Weights of a small transformer language model: 12 heads of 64 (6 for keys and values).
MLP neurons of a small language model. Each row is named by its layer, matrix (gate and up: input weights) and neuron, and shows model dimensions 256-351. Each number is 50 + 10 x the weight over its row's rms, rounded and kept within 0 to 99. A neuron's up and down rows have the sign that makes its largest values positive.
A block is one neuron, or neurons of one layer that tend to fire together. Before each block is what it responds to, as a language model described it from the Wikipedia text at the highest values.

Hyphens in the |---|---| separator row under Markdown table headers, plus weak cases of mid-word fragments such as st in storage, itt in admitted, and the hyphen in 2-by-2.
L4.gate792:48 57 38 47 53 48 51 37 45 46 37 54 58 64 48 52 58 54 40 38 45 44 52 51 42 53 61 46 33 38 54 61 47 34 48 47 35 44 49 57 41 45 54 47 62 56 51 58 44 42 52 38 44 50 64 54 49 44 70 38 33 56 41 61 42 53 34 55 56 50 53 64 49 71 50 53 42 43 45 46 58 47 44 51 42 59 61 55 44 67 54 46 56 39 38 35
L4.up792:56 48 27 46 42 54 37 46 56 58 46 41 55 46 59 48 46 31 32 66 56 34 50 42 29 45 69 54 50 60 51 59 58 44 43 36 48 58 60 38 37 44 55 57 40 65 56 42 47 52 51 54 51 39 51 49 38 50 71 37 47 50 54 66 66 60 57 59 56 35 60 37 49 48 62 49 43 53 46 50 52 35 38 60 44 61 59 45 65 66 58 44 48 27 54 37
L4.gate901:36 37 41 73 31 54 46 53 53 53 42 37 61 43 45 54 58 51 49 56 41 44 41 49 59 67 56 47 42 45 41 52 45 50 50 62 36 43 58 36 53 29 53 46 52 53 38 63 71 42 57 51 53 53 55 52 41 72 45 44 26 45 29 52 54 45 58 40 38 60 40 63 53 46 46 52 47 48 51 48 28 52 51 41 53 38 48 43 46 51 46 46 47 39 66 52
L4.up901:47 62 56 38 34 63 35 48 49 61 35 67 40 58 48 43 61 37 59 55 41 55 59 59 50 48 29 41 44 55 59 50 55 45 55 39 47 21 49 67 68 38 55 41 38 51 39 51 56 32 52 40 33 56 44 59 55 53 63 65 37 51 44 49 46 30 54 37 39 68 44 68 50 44 47 58 52 30 49 53 37 37 51 46 37 61 42 37 57 50 63 52 56 38 58 70
L4.gate1044:56 50 69 62 54 57 45 35 47 65 44 63 41 56 63 49 55 47 58 54 33 31 49 36 53 53 47 49 55 52 69 50 57 60 47 64 52 59 55 47 60 63 38 48 37 47 53 53 54 53 43 57 51 68 46 51 59 47 36 57 47 37 41 42 65 63 58 49 39 50 46 59 50 70 62 65 63 53 58 52 62 62 45 42 47 45 52 39 41 63 50 50 41 53 47 56
L4.up1044:34 49 53 61 46 43 53 57 41 56 48 50 48 49 50 66 45 42 40 45 69 53 44 57 63 53 58 54 50 69 65 43 48 50 49 59 47 52 57 63 48 52 47 54 56 73 57 58 48 51 51 40 42 63 51 49 42 31 48 47 56 65 39 34 43 51 42 43 47 54 29 41 52 65 51 55 53 54 48 32 57 34 56 39 44 60 41 59 52 29 43 51 47 57 57 53
L4.gate1094:61 45 59 42 33 45 54 43 71 40 52 46 58 42 71 37 49 49 55 49 34 62 53 56 32 53 51 36 48 51 43 49 32 51 37 60 41 57 60 59 45 56 58 54 60 50 49 66 57 51 56 57 42 63 40 47 44 54 53 41 49 53 49 20 40 59 39 44 66 66 73 52 71 53 50 42 47 35 62 43 33 47 49 48 46 54 41 48 57 46 66 44 55 63 65 52
L4.up1094:47 36 47 67 38 48 60 53 38 67 46 64 34 58 47 45 47 58 68 66 39 52 44 57 61 48 42 44 65 35 35 57 63 51 42 63 62 61 49 48 48 32 43 56 60 45 38 61 37 52 55 36 61 65 48 34 39 47 44 44 50 41 47 58 43 57 47 46 34 51 56 51 46 49 49 32 37 46 62 47 42 55 32 42 68 42 48 52 55 40 74 59 58 37 49 64
L4.gate1336:46 53 66 54 47 55 51 49 54 35 57 54 68 58 51 63 44 47 60 59 59 49 30 44 52 64 43 79 48 44 61 69 39 81 49 40 59 42 54 41 53 46 54 42 53 40 40 46 43 54 49 67 51 42 46 51 52 32 56 53 44 48 49 44 54 56 66 57 55 60 65 41 68 31 64 50 54 23 49 38 54 40 49 55 57 49 54 36 69 32 47 44 40 55 51 51
L4.up1336:43 60 45 39 60 60 38 70 33 54 36 50 44 48 47 37 47 52 49 51 42 39 32 48 42 61 46 45 40 30 34 43 47 52 44 45 37 48 40 48 54 29 56 58 76 52 52 49 44 51 35 50 54 67 54 54 32 45 45 47 44 47 39 33 48 52 43 55 40 54 59 44 54 44 50 48 37 36 40 59 43 62 73 46 36 53 58 57 48 52 48 42 35 35 46 45
L4.gate1347:50 52 53 69 54 52 66 67 58 61 57 62 57 43 50 44 35 36 35 60 65 34 44 36 44 52 48 62 35 32 45 62 55 47 63 50 54 35 76 42 55 43 50 51 49 57 52 50 42 50 34 61 39 52 62 60 43 59 41 59 49 44 43 29 44 53 56 59 57 66 32 50 55 51 58 59 37 55 57 52 62 37 43 44 41 54 63 58 55 59 58 31 53 51 57 53
L4.up1347:53 53 50 45 46 46 34 30 44 60 45 35 54 40 44 61 53 24 49 48 35 42 43 56 55 60 38 30 65 24 59 49 21 46 61 47 56 62 45 53 57 38 46 33 54 57 51 57 47 53 50 52 61 49 61 51 46 56 60 37 45 50 70 66 67 54 61 52 66 50 60 52 58 44 43 58 60 50 42 60 53 52 44 62 57 59 44 75 38 47 56 48 43 36 67 52
L4.gate1594:53 49 41 70 52 68 56 52 42 60 33 44 52 52 46 50 52 33 60 45 67 45 45 53 53 57 51 40 44 51 24 36 52 62 42 52 68 62 56 56 50 60 59 42 52 39 51 60 65 34 48 51 39 60 33 52 50 39 50 41 66 55 55 41 60 45 48 51 51 51 47 74 47 42 51 47 57 59 62 50 41 42 51 59 48 60 53 34 48 60 41 52 55 72 51 46
L4.up1594:58 49 59 50 51 45 39 45 42 66 60 49 43 51 45 62 52 46 51 70 41 53 52 53 55 51 54 63 47 44 44 62 33 60 54 61 55 41 54 59 50 36 31 45 58 44 54 53 59 44 67 42 40 52 47 50 55 52 57 41 41 56 55 54 60 49 55 43 47 42 54 60 35 50 33 52 45 63 56 47 40 43 40 46 42 56 57 51 46 57 52 53 26 55 40 40
L4.gate2152:47 38 44 53 66 56 21 43 45 42 47 61 47 37 72 55 32 50 52 43 48 49 47 41 40 38 53 50 54 52 48 51 68 55 66 72 33 34 38 42 47 45 57 33 58 69 45 58 61 56 48 70 39 55 40 43 32 51 68 62 45 53 43 38 43 65 38 47 48 36 35 50 49 49 46 46 46 50 56 48 30 47 60 42 53 56 55 48 57 48 64 42 45 63 57 36
L4.up2152:48 39 45 41 51 44 56 54 57 70 55 58 61 58 60 46 45 53 69 32 42 26 62 55 43 42 41 53 38 55 64 63 55 44 67 62 58 46 44 52 36 58 46 34 50 51 40 67 46 46 42 52 51 63 55 44 58 39 31 46 65 46 51 59 47 62 52 56 43 39 59 48 61 76 80 55 59 61 54 49 58 48 59 29 64 60 50 73 52 47 48 28 35 56 35 54

Fires on the third hyphen inside markdown table divider rows like |---|---| right after a header row; weakly on mid-word pieces (comm-erc-e, Sul-ta-n).
L3.gate283:48 42 61 49 50 51 41 46 61 48 46 47 52 42 31 47 47 56 58 67 61 44 61 53 49 36 64 53 25 42 61 51 55 46 58 50 47 48 51 51 38 40 51 37 65 43 52 66 48 52 37 43 56 53 65 31 44 41 70 61 51 57 53 41 51 51 44 54 58 36 44 68 55 40 58 45 52 55 46 26 70 53 32 64 46 41 44 48 33 53 51 54 52 59 48 41
L3.up283:46 51 56 30 66 49 52 49 59 50 59 46 48 41 70 46 53 47 63 32 61 70 45 55 35 48 32 52 52 48 57 66 64 60 32 39 37 57 68 59 58 38 70 39 44 47 62 38 54 35 52 46 52 48 40 41 43 63 62 55 56 37 35 31 38 44 60 38 50 43 63 39 53 40 52 40 73 60 55 64 56 38 51 36 48 52 40 48 49 52 50 53 46 42 53 66
L3.gate623:41 37 43 69 58 60 62 48 49 63 63 47 72 45 35 42 49 39 47 49 73 38 62 73 51 48 45 44 48 43 38 31 49 55 54 53 63 42 58 45 25 66 56 61 54 50 51 34 60 23 31 48 52 64 42 60 71 44 54 48 44 55 31 49 53 60 64 51 45 64 30 47 62 45 47 56 53 45 49 43 54 33 62 49 63 56 60 63 48 53 59 42 64 57 41 79
L3.up623:31 40 36 76 44 40 54 50 60 55 66 45 58 45 44 44 59 62 36 58 53 60 58 41 48 53 58 43 62 60 34 59 46 54 40 52 68 56 49 39 42 59 58 53 60 36 39 43 35 43 64 31 60 63 59 34 55 63 63 52 37 53 40 50 64 58 36 56 52 46 41 46 41 30 46 65 35 60 41 28 66 66 41 51 56 58 40 35 58 63 23 60 49 47 44 52
L3.gate875:52 42 52 71 56 38 49 65 70 41 45 66 56 35 37 45 58 47 39 65 46 54 51 61 45 44 51 54 64 39 54 38 70 50 46 66 40 44 38 49 41 37 44 38 60 51 34 49 66 44 47 47 45 44 47 35 43 31 62 50 54 37 52 40 58 61 45 48 62 38 38 48 52 47 44 48 53 42 42 32 56 52 35 51 38 45 59 38 63 39 24 36 48 52 44 58
L3.up875:64 55 29 51 59 52 47 65 58 49 45 79 47 47 46 68 46 46 40 53 31 46 51 58 42 64 41 50 62 53 58 44 51 53 48 45 42 31 69 38 48 39 47 57 35 54 55 45 45 35 35 49 44 33 54 56 41 46 47 70 62 49 44 40 38 36 67 51 74 47 38 64 62 32 37 48 44 38 46 46 54 69 42 47 61 36 65 59 70 55 47 31 72 44 42 45
L3.gate2110:67 50 41 34 50 45 50 51 47 45 46 54 50 46 59 52 44 49 44 55 43 35 31 37 21 51 41 51 36 63 32 40 50 58 40 46 52 61 41 48 71 53 41 42 57 69 54 44 42 45 46 46 54 41 38 45 44 51 48 55 60 37 44 20 45 60 55 48 44 45 48 58 44 40 54 42 38 65 42 55 56 50 66 67 45 53 52 49 49 51 45 45 50 47 29 65
L3.up2110:65 54 54 50 50 43 60 60 48 46 61 45 49 44 64 38 54 37 46 42 49 41 52 59 52 48 56 62 33 42 48 57 78 52 61 48 36 37 67 39 57 41 34 62 55 51 43 28 56 60 44 53 47 52 50 70 53 66 44 62 49 41 56 51 60 69 44 54 53 42 51 39 49 59 67 46 64 54 48 27 62 56 68 54 62 64 40 42 53 51 49 55 54 38 45 40

Nouns and adjectives naming materials, colors or physical substances, often completing a word split into pieces, such as rock (also rocket, Rocky), stone, metal, gray, purple, orange.
L4.gate536:56 57 50 56 48 62 44 65 57 59 73 42 44 64 43 56 78 22 57 42 37 58 39 55 67 36 47 54 60 55 31 57 54 55 49 42 60 56 39 43 40 37 57 55 54 52 48 55 54 51 55 58 23 44 38 49 54 43 60 54 35 44 39 41 58 41 37 43 55 45 40 33 48 39 58 56 43 30 63 57 64 59 44 57 53 41 72 47 62 38 44 31 61 41 50 56
L4.up536:28 57 46 64 53 56 60 50 47 32 54 49 51 37 29 50 65 46 68 66 54 41 35 57 42 39 62 43 69 48 50 67 54 58 43 23 40 65 48 59 71 33 45 51 52 55 51 54 44 50 39 43 55 72 44 53 58 59 38 39 40 46 50 63 57 55 60 43 77 52 51 38 47 49 51 51 56 33 43 43 57 51 51 52 39 43 50 40 60 55 53 52 38 50 68 59
L4.gate604:44 38 46 57 56 60 31 50 54 41 41 53 29 66 41 62 66 47 53 41 44 38 53 40 63 44 55 31 44 62 41 67 68 58 45 56 57 49 48 47 39 38 47 40 52 55 43 54 70 69 47 65 53 48 60 40 51 64 64 32 52 32 62 51 48 53 39 51 51 48 43 57 48 51 55 52 55 52 47 60 62 54 47 51 64 52 45 50 54 58 60 53 51 48 30 41
L4.up604:38 30 43 62 57 64 53 41 42 56 41 41 40 61 39 44 69 50 37 49 55 38 58 39 32 41 82 48 39 51 35 45 46 64 33 55 44 45 53 57 68 58 69 42 44 50 48 46 44 60 51 43 28 53 48 40 47 44 47 45 46 56 52 43 43 52 42 38 44 49 60 49 47 37 48 57 55 26 30 47 61 52 53 52 69 60 67 64 42 46 59 72 35 54 33 53
L4.gate637:59 42 52 40 58 56 50 69 68 50 58 50 51 46 51 30 29 60 51 44 49 52 54 31 63 24 38 45 45 52 51 49 52 50 46 50 44 26 45 51 49 50 63 41 45 54 50 61 41 47 55 57 56 37 56 47 45 66 63 47 58 34 60 54 32 44 56 47 62 38 51 51 59 52 49 61 66 39 53 55 45 59 46 44 31 48 45 49 43 51 35 55 42 49 53 56
L4.up637:26 56 48 52 51 61 53 43 66 26 59 46 61 47 48 35 44 55 58 54 41 47 50 42 53 44 59 30 42 58 41 58 49 53 34 51 69 51 48 74 68 34 56 66 34 28 49 47 32 49 36 58 63 51 53 35 45 56 48 81 49 44 61 39 48 61 44 42 54 49 45 40 60 48 37 57 52 46 41 52 42 48 57 51 63 61 60 42 50 64 46 45 61 54 55 65
L4.gate867:47 48 61 56 51 55 42 44 40 50 58 53 54 34 52 43 50 53 51 48 84 58 40 51 47 33 42 52 48 59 53 41 46 47 71 59 36 72 37 49 60 46 62 48 54 39 50 68 54 64 51 64 59 54 72 46 54 48 51 39 43 47 47 47 38 71 32 49 37 50 50 40 56 36 48 68 52 50 70 45 34 61 60 57 53 40 50 60 32 58 58 53 54 36 53 21
L4.up867:41 47 47 43 59 46 54 41 37 58 53 53 51 33 51 48 31 45 51 29 61 60 45 46 71 40 80 49 35 59 56 59 44 48 65 58 35 51 24 38 57 42 49 27 56 46 50 51 52 48 49 50 51 37 64 46 51 46 48 41 45 69 58 44 41 62 46 56 64 49 50 43 46 34 59 48 50 33 63 53 43 79 47 67 44 53 50 40 35 49 42 62 42 48 43 37
L4.gate1422:54 39 40 70 54 38 47 53 37 44 43 53 37 58 34 50 55 38 67 62 55 42 52 34 34 42 53 46 45 54 55 46 51 52 43 44 56 41 39 53 66 57 73 46 68 57 56 64 35 67 53 43 68 60 52 42 30 59 51 45 62 47 51 51 46 52 55 51 47 57 49 69 59 69 31 58 43 53 67 44 43 45 36 62 42 49 49 47 68 55 58 44 79 53 59 46
L4.up1422:48 41 41 61 68 43 31 23 40 53 37 73 56 59 35 42 42 41 64 65 50 56 57 60 61 56 48 53 39 48 56 45 69 54 60 41 51 55 44 45 49 32 55 55 58 32 53 49 37 43 51 49 54 44 35 30 59 48 48 55 45 42 62 46 43 53 48 50 52 34 48 55 52 70 27 55 54 58 55 59 47 41 38 42 49 42 60 47 45 66 54 49 60 61 50 41
L4.gate1697:48 39 44 28 44 59 47 55 42 57 50 57 58 55 34 62 54 71 59 62 49 57 61 58 49 65 70 47 34 59 37 47 62 51 62 35 57 49 38 46 65 63 59 38 50 56 57 42 48 62 51 48 48 53 41 61 54 58 50 55 55 49 67 39 55 59 71 47 30 54 51 51 53 50 43 61 49 55 63 50 54 44 58 51 64 56 52 34 33 49 58 37 52 50 42 52
L4.up1697:36 37 62 29 54 45 37 40 65 50 70 50 37 41 45 49 59 57 62 49 57 44 44 50 55 44 61 68 54 78 51 41 51 46 35 47 74 53 66 54 59 47 41 44 62 31 40 55 64 48 55 52 62 48 43 66 47 26 28 48 42 45 44 38 65 53 59 63 51 61 57 45 53 57 29 58 49 72 57 51 46 61 35 64 20 47 58 47 45 30 58 48 75 53 50 56
L4.gate2217:48 52 43 44 50 48 47 51 53 34 60 42 42 53 48 53 50 45 62 63 50 60 60 32 53 49 58 57 22 59 33 50 50 62 45 56 59 32 57 45 50 31 69 30 51 46 47 48 45 70 50 46 52 52 75 66 50 49 41 60 55 64 55 46 48 48 61 49 57 57 62 54 24 51 41 69 57 40 72 65 27 47 61 30 44 44 63 54 51 47 39 59 40 56 48 40
L4.up2217:49 56 47 47 51 38 50 42 46 53 49 51 66 46 38 51 53 47 49 52 47 66 48 64 73 58 29 79 47 40 49 59 38 48 49 36 65 46 50 50 43 50 48 49 55 58 48 65 35 57 56 37 42 52 50 25 50 46 45 74 47 34 52 48 49 52 44 46 45 52 57 55 44 72 39 61 65 29 41 47 39 56 42 58 37 40 52 41 44 51 61 53 54 54 65 73
L4.gate2466:38 66 56 56 44 47 35 48 35 48 48 58 34 62 36 63 57 41 48 21 40 46 39 48 64 35 31 43 52 44 59 42 41 47 59 39 51 52 55 49 49 65 53 63 59 32 44 54 52 68 41 50 51 63 44 53 49 55 65 48 57 38 46 35 47 56 62 62 51 49 48 53 51 41 35 55 59 31 38 57 40 42 38 63 27 47 45 32 50 46 61 45 46 53 57 52
L4.up2466:52 53 57 48 47 62 42 44 52 40 52 41 38 50 23 51 67 40 59 55 43 60 29 46 69 51 53 58 38 63 36 45 52 55 64 56 66 58 53 50 51 55 51 46 47 42 66 56 59 45 50 38 53 59 52 64 54 46 47 52 42 40 56 42 37 56 35 52 36 37 51 45 52 74 32 53 46 44 58 43 60 51 55 52 51 62 55 55 61 59 54 58 42 54 55 38

Final word pieces that complete split descriptive adjectives, often before a noun or -ly: coars|e, qu|ick, war|m, so|ft, swe|et, co|ld, ro|ugh.
L2.gate644:37 66 64 52 43 41 54 49 42 48 45 43 31 63 45 56 48 46 60 47 56 38 35 66 43 55 46 53 53 52 64 45 54 49 43 52 43 59 33 28 57 47 40 66 50 56 43 39 44 40 47 49 52 65 47 37 42 59 53 45 56 48 51 60 61 50 77 64 54 35 58 60 50 57 63 42 48 43 52 65 43 57 37 40 57 40 56 50 42 66 47 49 58 34 59 61
L2.up644:55 56 42 39 55 41 51 47 35 43 23 42 55 66 43 57 38 58 42 55 31 61 58 43 53 48 56 58 57 52 54 47 43 59 38 75 50 48 27 45 35 41 39 52 58 43 47 54 53 58 50 56 38 39 44 47 57 60 61 41 69 58 53 42 55 51 67 56 57 45 60 50 52 40 50 48 57 48 51 41 54 46 61 50 58 59 47 49 53 38 60 56 47 51 53 61
L2.gate1234:30 54 82 54 64 50 43 36 45 48 41 55 33 58 45 32 53 46 43 47 40 66 47 60 51 52 47 67 55 64 59 57 38 47 49 48 64 56 43 29 22 52 39 42 48 51 45 61 49 52 71 32 51 53 51 31 45 32 35 41 58 47 42 40 45 57 59 41 59 55 51 65 48 53 19 44 37 49 42 54 25 57 44 40 36 33 45 54 45 60 57 46 60 30 42 52
L2.up1234:59 55 74 33 59 45 30 47 48 62 52 58 51 49 55 56 61 39 45 51 51 50 48 33 39 46 52 57 59 64 45 43 36 39 69 54 67 37 45 29 23 39 44 51 35 56 54 53 55 66 51 39 45 52 57 60 38 36 55 39 57 45 55 52 61 58 64 61 61 50 51 48 32 53 37 45 63 47 47 62 42 54 43 52 40 51 54 44 49 54 46 50 62 28 46 45

Dash tokens inside Markdown table header separator rows (|---|---|) in wiki lists, plus weak hits on narrative links like then, to, other.
L2.gate87:45 60 39 53 76 47 51 54 47 59 61 51 70 48 49 49 46 44 72 54 38 41 43 48 50 66 47 33 41 35 52 63 69 48 60 56 56 62 33 64 39 48 62 37 43 41 60 54 45 44 52 57 54 30 35 48 48 35 24 49 52 59 50 70 64 53 43 52 52 45 34 48 58 44 59 42 47 52 46 55 63 59 51 54 34 54 45 44 58 51 28 43 31 53 53 46
L2.up87:51 60 46 47 70 48 48 31 31 59 51 66 57 40 64 37 68 46 42 42 53 38 51 33 55 34 58 47 47 36 33 54 36 33 53 50 53 43 58 55 44 34 65 59 34 35 45 60 50 53 47 55 51 53 60 46 37 27 65 54 53 47 31 65 55 56 52 53 55 59 61 63 65 73 40 41 51 39 45 60 38 46 57 70 44 47 50 56 55 55 49 43 42 53 33 63
L2.gate161:62 48 55 61 55 42 45 68 35 54 46 33 52 48 46 56 38 46 47 49 77 49 35 40 50 61 57 35 40 66 50 35 41 58 57 42 48 71 47 44 43 56 48 60 44 73 56 39 24 28 45 42 55 50 43 43 50 32 39 58 52 59 36 43 63 39 48 43 53 71 52 49 63 38 58 52 47 51 53 63 55 52 30 56 56 55 46 44 60 50 56 46 47 21 43 53
L2.up161:29 41 56 53 59 58 38 54 54 51 52 53 55 63 62 48 82 45 64 73 33 47 61 58 42 52 41 52 62 53 52 53 38 37 50 44 66 41 47 54 48 55 47 43 52 41 43 48 27 35 67 69 54 52 38 65 56 58 46 52 42 50 41 53 49 61 50 49 35 42 38 39 46 48 42 44 49 48 39 39 49 50 48 32 41 50 42 50 52 56 50 43 41 61 56 52